Part of a small language model's weights.
Architecture: RMSNorm before each block, no biases in attention or MLP, tied embeddings.
MLP neurons of a small language model. Each row is named by its layer, matrix (down: output weights) and neuron, and shows model dimensions 0-95. Each number is 50 + 15 x the weight over its row's rms, rounded and kept within 0 to 99. A neuron's up and down rows have the sign that makes its largest values positive.
Before each neuron's rows, "fires before" lists the tokens most often just after its 100 highest values on Wikipedia text that the model never trained on.

fires before: "-", ":"
L11.down590:64 54 56 55 61 36 46 60 52 62 53 28 48 31 66 58 86 42 70 57 44 60 65 40 58 48 51 51 71 68 53 34 77 36 38 48 41 59 49 31 45 10 58 36 65 54 73 80 53 78 63 41 37 60 52 64 52 48 63 59 41 81 38 36 49 37 56 49 19 52 39 46 59 68 52 66 48 65 44 42 06 33 48 44 66 16 44 37 15 79 59 47 35 74 36 49

fires before: "=", " =", " and", " career"
L12.down342:36 52 49 43 47 55 57 75 57 64 83 17 48 49 58 70 44 74 38 67 47 68 62 30 58 63 72 80 62 36 41 71 72 53 49 49 57 44 38 28 46 32 50 60 59 41 70 47 64 29 47 56 76 39 65 45 55 24 40 50 21 40 65 45 17 46 50 79 68 59 43 48 56 29 40 38 72 24 44 71 73 44 35 49 48 75 43 37 52 32 58 38 55 64 95 49

fires before: "=", "der"
L5.down323:44 55 60 83 41 48 55 53 60 79 51 68 63 59 34 28 66 66 29 42 47 46 35 45 35 41 39 54 60 63 46 86 66 59 32 88 52 45 59 58 60 57 33 16 36 55 59 58 23 80 21 29 64 45 54 38 42 64 65 59 53 34 83 20 53 60 37 59 43 38 57 31 77 50 79 57 53 64 55 56 41 50 61 37 50 57 62 44 37 49 46 32 59 39 42 73

fires before: "–", ".", ":", "ti", " |"
L13.down646:47 52 50 32 76 72 55 63 53 55 60 40 51 52 43 63 56 43 53 45 76 45 56 58 39 42 31 66 38 54 57 54 38 58 54 55 59 37 45 67 43 28 66 27 52 62 58 57 47 99 45 78 76 53 49 54 71 59 51 22 51 46 47 44 27 50 27 71 28 37 49 39 65 49 69 66 23 25 52 51 39 56 66 57 75 44 21 54 86 40 54 61 39 54 32 72

fires before: "-", " |"
L10.down345:47 41 67 48 61 31 32 38 19 81 26 70 46 39 69 47 74 45 27 50 54 36 50 41 45 67 60 73 62 63 29 30 56 50 57 56 73 53 54 71 54 25 32 38 61 43 51 51 59 61 37 45 56 22 47 50 62 84 48 64 27 31 34 46 35 29 43 28 23 58 64 42 46 80 51 60 67 67 48 60 32 53 39 44 56 14 49 48 27 38 34 48 53 24 34 65

fires before: " |", " as"
L12.down168:58 38 36 60 44 72 22 26 72 59 34 58 63 28 62 33 55 39 69 57 55 68 30 33 19 55 63 76 55 38 67 72 60 68 55 54 57 54 50 60 13 48 53 49 68 54 54 62 60 20 56 48 76 42 45 13 52 65 53 46 65 34 64 53 65 27 13 30 46 64 45 42 45 68 63 28 47 45 46 69 62 44 47 81 60 53 35 49 50 30 54 38 71 39 56 57

fires before: "\n\n", " |", "ot"
L10.down428:38 63 58 58 59 35 45 64 65 51 34 44 54 07 55 71 49 75 31 62 36 30 36 52 65 82 44 68 62 46 35 55 47 67 26 43 78 29 37 52 56 68 29 37 18 28 59 55 45 54 49 59 43 42 64 48 36 46 61 59 70 43 44 28 56 21 42 64 40 45 75 54 38 48 40 54 34 93 49 46 72 46 53 81 62 51 27 74 63 62 33 40 35 38 45 58

fires before: " |", "us", "at"
L13.down345:27 41 36 49 55 37 32 67 78 62 45 48 25 57 34 33 34 57 73 33 67 74 37 30 61 68 58 80 60 78 21 63 39 54 19 71 56 53 07 52 64 50 61 44 51 89 37 60 63 43 61 39 30 38 38 39 49 38 65 99 39 44 30 46 72 62 40 48 29 44 39 35 31 36 49 49 54 56 53 82 43 61 43 46 44 51 73 51 26 45 40 49 56 65 51 57

fires before: " a", "z", " an", "n", "idi", "la"
L9.down33:75 50 47 56 53 30 50 49 57 88 40 45 26 59 26 51 65 47 52 47 53 45 47 60 52 36 55 36 54 36 26 47 42 38 55 35 47 46 69 57 50 39 36 65 56 39 33 67 30 64 58 24 47 39 18 61 73 63 52 38 50 67 67 73 55 52 55 54 39 42 43 84 32 49 57 87 43 40 53 60 48 36 70 48 67 54 77 39 11 41 73 59 70 34 61 68

fires before: "\n\n", "\n", " In", " He", " 2024"
L13.down187:55 72 27 12 45 78 23 38 48 39 71 57 48 68 74 57 70 81 66 40 63 34 53 42 82 40 60 58 38 70 49 34 55 41 36 59 27 53 58 51 13 67 57 48 28 54 65 59 47 83 63 56 67 32 70 45 49 43 37 54 39 42 72 56 58 56 63 45 32 72 63 24 42 67 49 42 62 58 41 50 57 42 64 47 66 46 77 58 51 50 33 21 78 53 68 42

fires before: " |", " 1", " —", " 0", "\n"
L9.down12:55 85 22 67 46 34 07 40 45 44 39 62 57 57 38 55 52 56 70 17 59 81 96 47 35 57 53 34 49 27 29 43 73 73 46 69 24 62 50 26 74 41 42 61 55 21 60 40 56 71 45 39 21 47 62 72 57 68 45 58 51 20 44 49 47 40 38 39 57 46 36 50 47 58 51 64 32 44 79 48 33 32 48 11 53 39 48 33 67 40 35 41 41 44 44 36

fires before: ",", ".", "s", " of", " in"
L13.down334:29 42 50 66 41 54 31 50 36 37 57 48 69 58 65 64 23 45 50 62 53 35 51 50 47 21 47 21 41 49 47 70 71 36 68 46 42 69 80 46 21 55 58 54 57 42 60 54 51 78 39 60 70 67 42 64 32 43 47 65 37 22 51 54 36 53 65 53 44 49 79 50 61 42 64 73 56 62 54 45 68 59 82 75 51 42 65 42 37 00 44 59 24 53 42 53

fires before: "\n", "\n\n", "=", "-"
L11.down756:50 61 56 56 68 78 51 71 54 38 36 61 26 65 71 61 60 37 38 57 53 30 70 74 19 52 36 59 33 59 86 60 24 46 39 51 47 56 50 37 18 43 64 41 43 75 61 29 53 57 32 42 60 33 43 48 71 54 56 49 78 35 39 73 40 67 45 41 43 73 22 54 48 36 37 31 68 36 56 60 56 47 40 57 54 40 20 53 66 39 48 72 48 55 47 27

fires before: "="
L10.down329:32 50 48 37 68 59 48 51 53 54 54 54 51 30 38 59 79 39 35 56 58 52 55 48 57 43 40 61 75 57 59 69 54 63 45 53 63 40 59 31 52 39 58 19 50 63 77 48 62 95 48 50 55 41 50 34 53 62 68 39 54 56 60 63 53 63 07 56 41 50 64 42 47 54 61 76 60 99 36 65 86 29 67 45 43 35 58 54 55 43 68 38 32 44 89 62

fires before: "-", "s"
L12.down274:42 55 34 35 41 56 57 43 25 50 67 27 71 51 59 57 41 64 27 44 54 44 52 20 47 69 64 50 34 66 53 68 55 56 59 19 18 56 40 34 58 40 42 58 74 42 65 15 54 00 64 55 67 55 73 05 32 25 47 55 68 67 36 65 67 49 53 47 62 41 40 43 71 42 53 54 41 30 57 55 44 38 65 54 48 68 68 54 59 64 47 39 56 74 49 48

fires before: "|", "-"
L10.down67:31 62 61 81 51 45 55 57 50 41 60 44 58 79 30 43 54 56 20 58 53 28 29 61 58 58 40 63 49 45 50 67 67 36 60 55 42 38 43 31 49 38 35 33 41 40 68 60 54 88 42 66 53 48 42 70 44 66 43 66 48 53 38 56 35 27 19 50 63 55 52 56 53 42 50 70 39 26 53 61 43 68 34 61 49 46 40 46 57 75 37 16 44 60 36 61

fires before: "=", "|"
L12.down736:69 41 46 62 67 65 37 31 51 78 45 34 40 28 54 67 67 58 50 56 22 73 47 47 55 51 48 38 57 82 57 51 47 76 57 62 81 48 41 35 38 64 65 50 44 35 57 36 48 40 44 54 61 50 70 56 45 46 74 48 74 29 53 55 63 26 36 39 42 34 59 54 49 40 56 56 62 40 68 35 33 33 60 51 58 35 42 69 29 46 52 32 66 42 51 47

fires before: "|"
L11.down388:67 33 25 74 52 78 39 64 38 23 65 63 53 61 53 46 50 32 71 40 57 40 35 92 60 61 44 62 45 56 77 53 75 22 43 54 31 36 48 39 72 61 20 35 40 64 65 53 51 53 41 53 51 31 72 39 75 66 42 68 49 40 31 33 74 40 61 18 54 45 35 57 55 46 54 56 28 13 41 59 57 73 37 54 42 54 47 39 40 62 50 48 45 59 40 35

fires before: "s", "or", " of"
L11.down214:71 66 55 50 23 72 38 40 89 61 37 58 47 57 69 54 69 36 60 49 41 60 37 40 34 80 59 50 45 41 63 53 31 67 58 48 53 42 65 22 71 57 84 38 37 58 14 43 45 05 73 57 14 50 47 58 51 37 36 19 67 44 63 49 47 53 43 78 66 44 33 80 58 41 29 70 48 33 57 41 78 33 50 47 54 45 29 49 41 66 24 71 35 57 53 30

fires before: " |", ":", " -", ")", "–", ","
L10.down338:59 58 38 64 56 52 44 45 44 47 38 36 58 39 44 71 58 54 34 61 44 32 34 51 42 48 69 25 43 59 55 51 23 45 36 69 37 38 53 59 66 67 51 46 44 22 62 23 51 25 63 39 47 37 67 33 44 50 57 42 45 65 38 59 54 65 48 39 44 54 49 75 37 23 53 61 41 50 35 75 20 46 31 77 41 46 46 52 60 89 63 10 21 46 69 57

fires before: " a", " an", "\n\n", "-", " is"
L7.down688:35 36 34 37 50 40 48 45 54 51 65 43 31 58 52 77 35 53 83 70 46 80 74 30 71 25 37 37 44 47 68 70 77 39 56 47 45 52 30 55 66 73 49 46 62 48 19 70 35 72 56 60 53 52 55 55 47 46 77 56 50 83 40 41 34 37 27 57 52 38 64 48 59 47 45 50 50 74 37 16 49 27 31 29 26 57 55 31 20 65 65 19 44 48 65 40

fires before: "\n", "\n\n"
L11.down287:47 53 51 58 51 43 37 74 45 53 56 29 48 38 59 71 47 66 50 56 49 29 48 50 35 66 38 45 43 42 50 80 48 70 32 54 83 61 39 63 22 63 38 43 62 39 34 42 44 38 61 40 53 59 55 59 45 25 72 53 45 41 52 40 27 46 50 42 25 30 76 27 58 38 60 28 37 44 34 64 46 47 74 43 50 29 31 34 38 53 48 28 60 56 66 49

fires before: " |", "\n", "."
L13.down510:20 17 45 45 57 34 59 48 62 34 35 43 39 28 59 36 44 62 27 69 65 27 56 73 47 69 48 46 44 39 42 14 41 36 36 59 76 22 70 49 74 65 30 38 57 54 51 52 49 87 39 43 11 40 68 52 51 82 46 58 59 43 64 42 23 48 61 68 45 60 53 39 59 42 59 39 38 47 42 47 40 49 32 41 50 57 61 38 62 22 15 34 09 25 55 33

fires before: " |", ")", "%"
L11.down175:54 56 54 41 57 75 44 44 39 66 50 52 19 51 66 23 52 54 75 46 61 17 72 70 28 71 50 40 43 65 62 37 48 69 70 54 67 51 49 42 35 66 43 55 55 57 39 53 55 54 58 38 69 99 41 05 46 76 55 57 50 40 49 57 92 55 53 41 60 50 53 41 42 61 51 49 41 54 53 31 45 51 57 38 33 25 48 49 54 34 34 33 43 61 46 09

fires before: " |", ":", " -", " season"
L10.down15:41 56 42 38 66 65 69 54 27 67 74 32 61 32 53 59 55 65 42 75 49 38 49 65 52 45 48 42 73 57 78 62 69 44 49 50 44 58 51 52 52 57 40 58 41 61 45 54 55 91 27 56 29 60 35 49 41 46 32 52 51 50 30 54 42 33 61 54 16 52 33 51 55 52 58 66 64 53 58 79 53 48 26 44 99 52 43 57 43 33 69 32 71 56 22 49

fires before: "-", "=", " |"
L11.down736:40 34 64 71 44 54 36 51 55 40 42 32 65 30 43 53 44 44 34 44 45 29 64 46 62 60 51 46 26 34 39 55 66 65 66 69 78 46 17 36 30 55 52 50 58 62 12 18 68 00 53 57 36 54 74 62 66 31 39 64 45 54 56 56 54 36 42 46 46 63 66 56 31 24 44 51 74 72 70 48 42 63 48 45 38 35 47 70 47 37 63 32 71 78 72 58

fires before: "=", "cal", "\n", " is"
L5.down742:58 54 39 59 84 49 64 75 79 40 56 55 44 36 79 54 59 43 36 76 48 78 61 55 46 44 53 61 66 24 79 88 38 62 53 48 49 59 59 49 38 36 49 27 39 68 64 28 54 72 31 68 48 50 50 42 40 56 50 49 57 27 60 33 63 78 34 45 53 38 88 35 56 51 43 43 30 59 69 48 28 42 42 39 63 60 34 64 43 41 45 64 64 60 57 39

fires before: " |", "|", "  ", "–"
L12.down194:55 70 51 61 42 56 56 27 12 76 55 24 59 56 36 41 50 47 82 56 62 65 48 62 42 56 44 57 49 34 66 42 55 51 60 45 41 65 52 31 46 63 64 63 33 62 44 48 95 27 52 46 37 37 52 52 49 48 41 34 71 35 67 45 53 42 42 73 52 61 66 55 18 69 59 40 58 41 74 24 62 33 49 60 56 61 39 61 43 49 55 50 53 45 30 50

fires before: " |", "'", "s"
L13.down455:45 52 67 32 47 68 66 44 63 67 79 64 42 63 62 42 51 46 50 39 38 49 33 19 39 43 50 40 47 45 71 42 57 74 69 51 34 51 49 33 46 39 47 49 74 12 30 38 52 25 70 55 69 49 42 32 32 61 41 32 80 37 39 42 52 46 55 41 40 66 30 61 58 50 22 49 45 44 41 36 45 45 77 37 47 70 44 43 57 12 57 46 26 49 27 71

fires before: "\n\n", " The", " |", "\n", " Label", " It"
L8.down258:53 81 00 63 84 33 50 76 32 56 35 44 82 46 43 59 48 49 55 52 31 35 42 36 60 56 39 53 58 66 43 57 71 59 72 39 31 51 64 45 27 43 68 45 56 56 55 46 22 56 51 40 50 45 33 75 51 46 35 74 41 45 37 44 43 45 45 38 51 52 62 73 47 45 60 41 33 66 55 51 33 46 48 33 48 75 63 63 64 56 61 16 32 39 34 55

fires before: " He", "\n\n", " His", " The", "="
L9.down105:51 79 35 37 35 26 44 27 53 43 70 67 52 30 60 32 46 62 52 66 53 32 37 48 44 25 57 47 59 56 67 61 65 48 52 54 52 35 60 60 61 71 71 41 40 59 41 45 33 61 62 43 32 28 36 58 70 47 08 40 63 53 38 39 70 24 70 53 38 51 41 70 39 78 62 44 60 65 37 66 35 39 65 53 36 27 76 20 54 47 50 40 52 77 44 66

fires before: "|", "-", "="
L9.down130:61 54 31 44 61 41 37 63 65 21 31 69 40 77 54 35 59 46 54 51 59 16 51 60 68 47 47 37 56 46 79 62 54 62 51 48 42 46 44 48 53 64 61 52 16 70 41 40 34 99 48 55 64 52 51 54 45 36 60 17 47 46 28 51 00 56 70 48 49 57 32 31 35 60 38 39 47 50 39 50 63 62 63 60 47 34 44 75 58 51 48 42 56 53 26 28

fires before: "\n", ";", ".", " |", ")", " for"
L12.down690:62 48 47 59 27 25 44 45 43 82 43 37 44 47 01 46 60 40 28 32 49 64 39 52 31 51 16 48 42 35 37 46 68 49 56 35 60 27 42 54 53 40 51 51 38 50 47 45 55 65 60 73 51 55 62 73 42 57 49 57 67 49 63 48 31 57 39 43 50 53 42 67 47 46 56 60 54 14 60 41 23 47 55 41 71 56 48 58 56 27 56 61 64 61 48 62

fires before: " |", "\n", " —", " Goals", " Pre"
L9.down364:61 46 41 41 52 51 65 37 58 46 57 65 52 41 63 42 34 65 45 64 65 39 45 54 39 29 84 69 32 63 38 61 58 29 43 24 40 82 56 24 44 49 54 40 58 43 25 19 48 00 67 26 58 53 39 29 19 54 40 35 52 56 70 49 33 53 48 62 48 45 15 37 80 38 63 52 72 47 76 62 56 54 53 55 42 59 38 39 53 64 36 60 41 51 53 64

fires before: " |", ")"
L12.down44:47 49 45 25 45 46 34 26 64 61 30 67 50 35 44 34 57 49 58 59 41 51 47 19 59 44 41 56 56 42 38 36 49 49 51 79 61 50 43 53 50 49 54 52 38 25 57 58 49 66 73 54 45 57 64 61 32 39 47 52 62 27 77 48 37 48 50 62 30 69 29 48 24 41 48 72 56 68 45 31 52 46 48 59 34 50 47 63 57 50 45 56 41 47 43 26

fires before: " |", "{", "="
L13.down377:51 27 42 37 42 56 72 51 55 71 27 53 35 41 41 70 34 55 43 53 63 49 52 58 63 62 46 51 55 51 54 39 21 66 51 70 54 43 40 30 42 62 29 62 73 58 43 54 57 15 66 52 40 59 70 38 81 33 63 76 61 72 66 61 55 75 94 43 64 82 40 52 49 53 45 73 59 67 43 65 68 32 43 59 29 61 64 38 52 31 63 62 15 36 44 44

fires before: "-", "  ", ":", " |", ")", "="
L9.down649:38 61 30 38 70 46 50 55 42 51 67 52 55 75 41 48 41 50 51 46 23 38 66 54 31 40 65 52 34 55 40 64 75 22 32 23 39 27 46 55 39 38 50 56 59 57 55 69 19 99 52 74 65 49 42 58 63 42 85 72 31 65 38 36 50 49 41 27 14 39 48 13 41 62 60 65 46 41 37 49 51 70 54 42 52 19 64 60 50 50 59 66 74 46 42 48

fires before: "-", "\n", "oc", "ff", "agn"
L9.down301:19 51 40 51 24 58 67 61 51 40 55 49 51 46 19 34 79 72 47 43 51 48 55 41 38 27 48 51 44 51 53 33 41 36 45 64 65 63 60 44 52 49 47 40 33 85 74 21 56 54 74 53 50 29 50 53 28 65 55 66 62 68 69 71 16 15 43 51 61 49 63 69 45 54 53 64 12 49 24 31 44 39 35 51 47 57 79 34 46 53 57 44 57 43 40 69

fires before: "\n\n", "=", "/"
L10.down449:45 38 58 29 77 42 38 45 53 33 40 50 53 46 72 62 52 48 56 49 76 32 45 35 40 32 51 45 30 58 44 58 71 53 21 50 72 53 56 44 60 91 45 65 61 50 50 24 56 54 74 51 37 54 62 66 37 45 33 45 59 53 51 57 79 51 69 67 61 34 60 55 47 36 36 66 58 54 41 41 62 52 68 62 38 37 26 32 50 51 35 55 26 22 39 55

fires before: "|", " |", "("
L13.down480:59 67 38 43 67 21 48 40 52 65 31 22 50 41 40 35 54 68 30 43 49 41 39 31 35 57 19 59 59 59 72 45 58 52 26 76 39 11 33 41 46 47 62 22 29 48 55 41 41 68 78 31 22 73 71 55 79 28 68 53 32 46 42 34 41 81 36 46 53 55 36 34 49 48 39 49 56 52 40 46 42 49 76 42 29 57 41 65 28 53 51 34 51 38 51 58

fires before: "-", "  ", " —", "=", "\n", "ancy"
L8.down433:36 69 56 55 37 64 24 49 22 60 48 44 60 65 45 58 53 47 50 37 51 16 54 27 25 39 60 51 11 19 70 09 74 61 61 59 68 39 60 42 60 58 75 82 48 56 76 48 60 70 42 31 30 54 32 29 40 76 47 37 34 53 63 59 47 56 61 25 41 31 69 19 37 59 57 52 28 63 41 46 46 34 38 58 66 73 73 06 39 50 71 42 46 37 49 44

fires before: " |", " of"
L13.down708:67 52 38 68 48 47 27 55 62 35 31 58 50 54 64 51 65 50 51 54 48 37 50 48 55 28 71 61 96 46 74 57 78 66 43 36 65 39 81 51 48 66 58 50 60 59 62 72 37 15 42 38 60 64 82 40 49 29 39 24 54 42 61 35 39 28 33 57 18 37 57 57 43 41 72 55 35 34 34 61 43 47 53 61 38 45 53 55 32 29 50 44 18 44 64 59

fires before: ":", ".", "|", " of", " UTC"
L12.down514:54 67 19 51 57 33 35 69 66 48 74 70 64 40 45 38 60 63 49 70 63 50 69 34 78 48 84 80 33 41 78 71 57 28 53 49 61 49 53 60 40 57 49 67 67 56 70 65 51 19 32 39 56 37 41 30 51 45 48 37 38 52 25 37 27 42 66 52 33 26 31 38 80 39 54 48 49 49 26 67 24 64 27 64 54 65 55 45 43 45 30 56 61 39 37 68

fires before: " |"
L10.down247:48 67 11 53 38 68 63 54 42 55 38 63 66 26 39 56 47 55 63 28 56 66 45 47 69 49 54 67 43 49 67 66 83 54 76 38 22 77 43 59 73 32 54 61 68 60 58 46 50 00 39 61 48 51 68 51 58 42 61 47 30 28 45 61 80 59 44 70 52 73 49 55 51 40 87 51 60 54 60 83 40 59 34 63 42 40 40 54 45 64 60 46 22 42 48 49

fires before: "=", "\n\n", "\n"
L12.down541:51 68 34 39 68 57 66 60 54 53 77 51 30 65 70 65 42 78 60 66 42 22 49 63 59 51 40 53 30 30 31 73 71 47 56 45 43 59 39 24 30 53 52 54 52 30 50 51 47 16 70 16 76 74 55 63 19 53 42 37 35 48 50 68 48 59 63 50 54 32 42 48 56 55 66 36 66 34 49 46 78 87 71 33 58 60 37 48 60 49 75 60 85 47 53 34

fires before: " |", " (", ")", "%", "s", "E"
L9.down630:53 55 26 53 39 44 36 68 39 60 33 81 44 39 22 51 51 43 63 41 38 43 55 59 30 51 53 28 50 59 59 38 55 36 65 57 52 71 47 57 48 45 39 51 21 66 73 65 54 99 43 47 30 47 58 58 75 31 75 57 18 74 70 33 61 46 67 40 49 70 48 44 29 57 49 55 60 58 53 35 08 66 81 60 63 72 50 44 52 27 44 49 51 45 49 40

fires before: " |", "\n", "\n\n", " 3", " is"
L9.down212:60 21 55 69 51 66 89 55 46 65 85 46 66 70 64 65 38 30 47 31 37 47 61 52 30 55 55 27 58 70 62 29 57 44 52 29 41 77 68 52 42 39 70 42 67 74 52 24 32 64 43 47 60 33 63 65 55 61 46 31 43 59 51 48 31 53 45 39 33 85 54 58 52 38 50 30 60 36 79 53 35 55 35 52 67 56 37 45 55 67 66 53 43 71 32 68

fires before: " 0", " (", "\n", " |"
L5.down46:52 77 42 55 36 42 41 37 52 30 47 46 58 43 49 77 42 20 48 28 60 50 71 51 50 44 59 54 61 44 72 74 36 48 60 79 39 73 35 29 47 65 54 40 61 57 55 32 21 36 10 74 53 38 72 81 54 79 40 68 42 55 09 69 74 44 56 29 38 69 33 55 61 64 32 42 38 61 41 44 58 26 57 42 40 72 65 52 50 48 57 66 33 26 49 15

fires before: "s", "in", "t", "Or"
L11.down591:33 47 34 52 38 66 59 49 63 89 56 64 32 34 41 51 56 59 68 33 50 44 39 34 44 63 39 41 68 57 65 82 67 49 59 50 52 46 67 63 62 46 32 37 55 43 28 29 93 23 53 49 38 44 55 45 47 69 36 52 57 71 60 32 46 52 67 57 72 42 32 77 64 41 38 70 41 64 49 46 39 56 51 31 22 34 65 55 52 11 82 49 42 32 84 40

fires before: " |", "%", " m", ",", "  ", " Q"
L11.down129:49 40 50 58 43 69 67 34 23 51 49 46 67 49 55 51 41 08 91 60 76 60 55 46 37 47 53 49 52 42 44 41 29 53 50 53 67 58 63 63 25 90 48 54 45 49 30 60 74 53 28 57 54 65 54 36 61 46 64 38 47 48 75 63 85 32 56 52 60 63 56 63 31 45 61 67 69 50 58 43 41 38 79 31 63 78 24 23 56 34 59 64 46 60 27 40

fires before: " |", " -"
L7.down702:35 56 69 70 26 53 15 36 56 72 49 73 35 40 70 61 57 37 63 68 48 65 60 47 19 29 57 27 75 61 66 51 56 54 41 81 80 41 72 45 70 49 44 35 37 65 67 64 77 80 62 60 28 48 39 73 44 54 67 52 53 41 49 42 54 49 36 53 25 65 30 42 64 46 73 68 51 49 56 48 46 40 39 61 62 52 70 43 58 20 60 36 51 57 53 48

fires before: "|", "Ar", "W"
L10.down429:41 55 46 45 61 38 20 53 57 57 71 36 36 49 51 42 60 73 70 47 49 41 39 60 39 49 51 35 52 80 39 81 66 74 40 36 57 55 72 37 49 90 58 36 52 50 30 23 77 02 43 69 73 56 38 36 52 63 42 61 63 49 58 62 51 36 62 75 38 56 48 71 61 37 47 56 56 66 66 46 56 48 39 44 69 50 37 52 54 29 39 37 48 42 58 44

fires before: "="
L13.down506:22 04 40 38 40 13 41 33 53 69 50 29 67 41 28 35 57 61 74 55 39 57 55 34 77 62 76 49 46 72 35 56 59 47 27 73 49 40 57 46 47 76 32 85 36 54 29 62 45 35 51 37 45 45 63 40 38 57 49 73 43 57 50 66 40 78 64 52 69 69 59 54 46 44 49 27 56 62 59 81 44 53 31 48 15 58 90 65 20 58 69 50 51 55 37 52

fires before: "=", " in", " of", " to", " on"
L12.down60:46 50 61 47 80 56 41 45 53 73 40 68 21 53 60 61 35 72 70 36 46 50 46 34 69 58 43 41 53 27 20 43 47 71 57 74 56 65 35 51 63 49 30 50 05 47 33 46 40 19 76 53 48 97 51 43 53 67 43 58 32 50 62 46 39 58 55 30 51 62 49 49 45 29 54 62 39 39 50 39 74 43 65 67 52 87 62 30 58 40 34 56 70 43 51 09

fires before: "|", "-"
L11.down609:66 52 31 63 36 59 73 66 63 44 38 53 38 32 67 59 35 41 70 34 56 35 50 74 50 55 54 47 26 46 63 51 50 29 63 50 35 60 23 26 51 36 19 64 32 67 44 46 20 99 59 53 62 34 40 52 29 78 50 53 60 39 65 79 48 49 47 46 32 20 35 41 32 54 50 20 43 33 43 47 40 25 64 47 49 75 50 41 56 76 61 51 58 27 05 54

fires before: " |"
L13.down446:65 47 59 75 54 46 66 47 28 35 54 68 44 55 60 65 25 65 43 45 61 57 45 56 70 57 69 51 52 61 31 49 44 68 36 44 54 35 56 25 26 59 43 21 62 27 40 54 52 00 56 77 65 62 48 49 22 49 40 53 74 55 65 54 59 27 34 39 59 21 58 67 57 46 51 43 46 47 36 64 39 47 68 37 41 39 45 63 32 34 63 57 41 49 52 38

fires before: " |", "|", ":"
L11.down139:46 51 59 38 40 49 50 46 44 62 29 47 49 48 33 62 50 62 43 60 47 57 56 36 57 35 56 26 59 51 50 13 57 43 55 68 51 45 84 47 50 58 55 55 58 23 65 32 68 84 69 48 40 59 62 56 57 59 64 40 53 42 41 66 11 38 37 45 71 45 47 63 35 27 33 41 62 73 57 27 51 28 30 43 46 43 44 70 61 55 62 61 33 45 23 53

fires before: " on", "|", "s", "ing", "-"
L13.down38:56 37 76 61 68 29 47 73 59 80 51 50 56 12 61 48 39 29 62 53 42 67 43 67 66 31 56 83 35 65 48 46 41 28 25 68 52 66 51 40 33 49 13 39 42 65 43 47 24 59 72 34 45 57 77 44 71 56 41 49 36 76 36 37 30 49 43 45 48 46 48 75 62 60 68 58 81 58 58 55 34 54 47 46 26 51 68 39 54 37 53 42 36 57 38 49

fires before: "."
L13.down401:56 56 59 42 35 69 67 43 40 36 47 75 59 50 37 50 49 65 43 76 78 36 37 46 32 35 70 49 25 46 61 71 49 46 33 37 68 52 46 59 57 67 70 41 52 38 48 40 62 59 59 68 66 45 36 36 36 55 60 42 38 48 10 40 28 15 60 29 52 61 76 42 80 86 53 45 55 53 47 29 41 32 85 56 73 27 24 46 42 48 43 65 11 66 34 57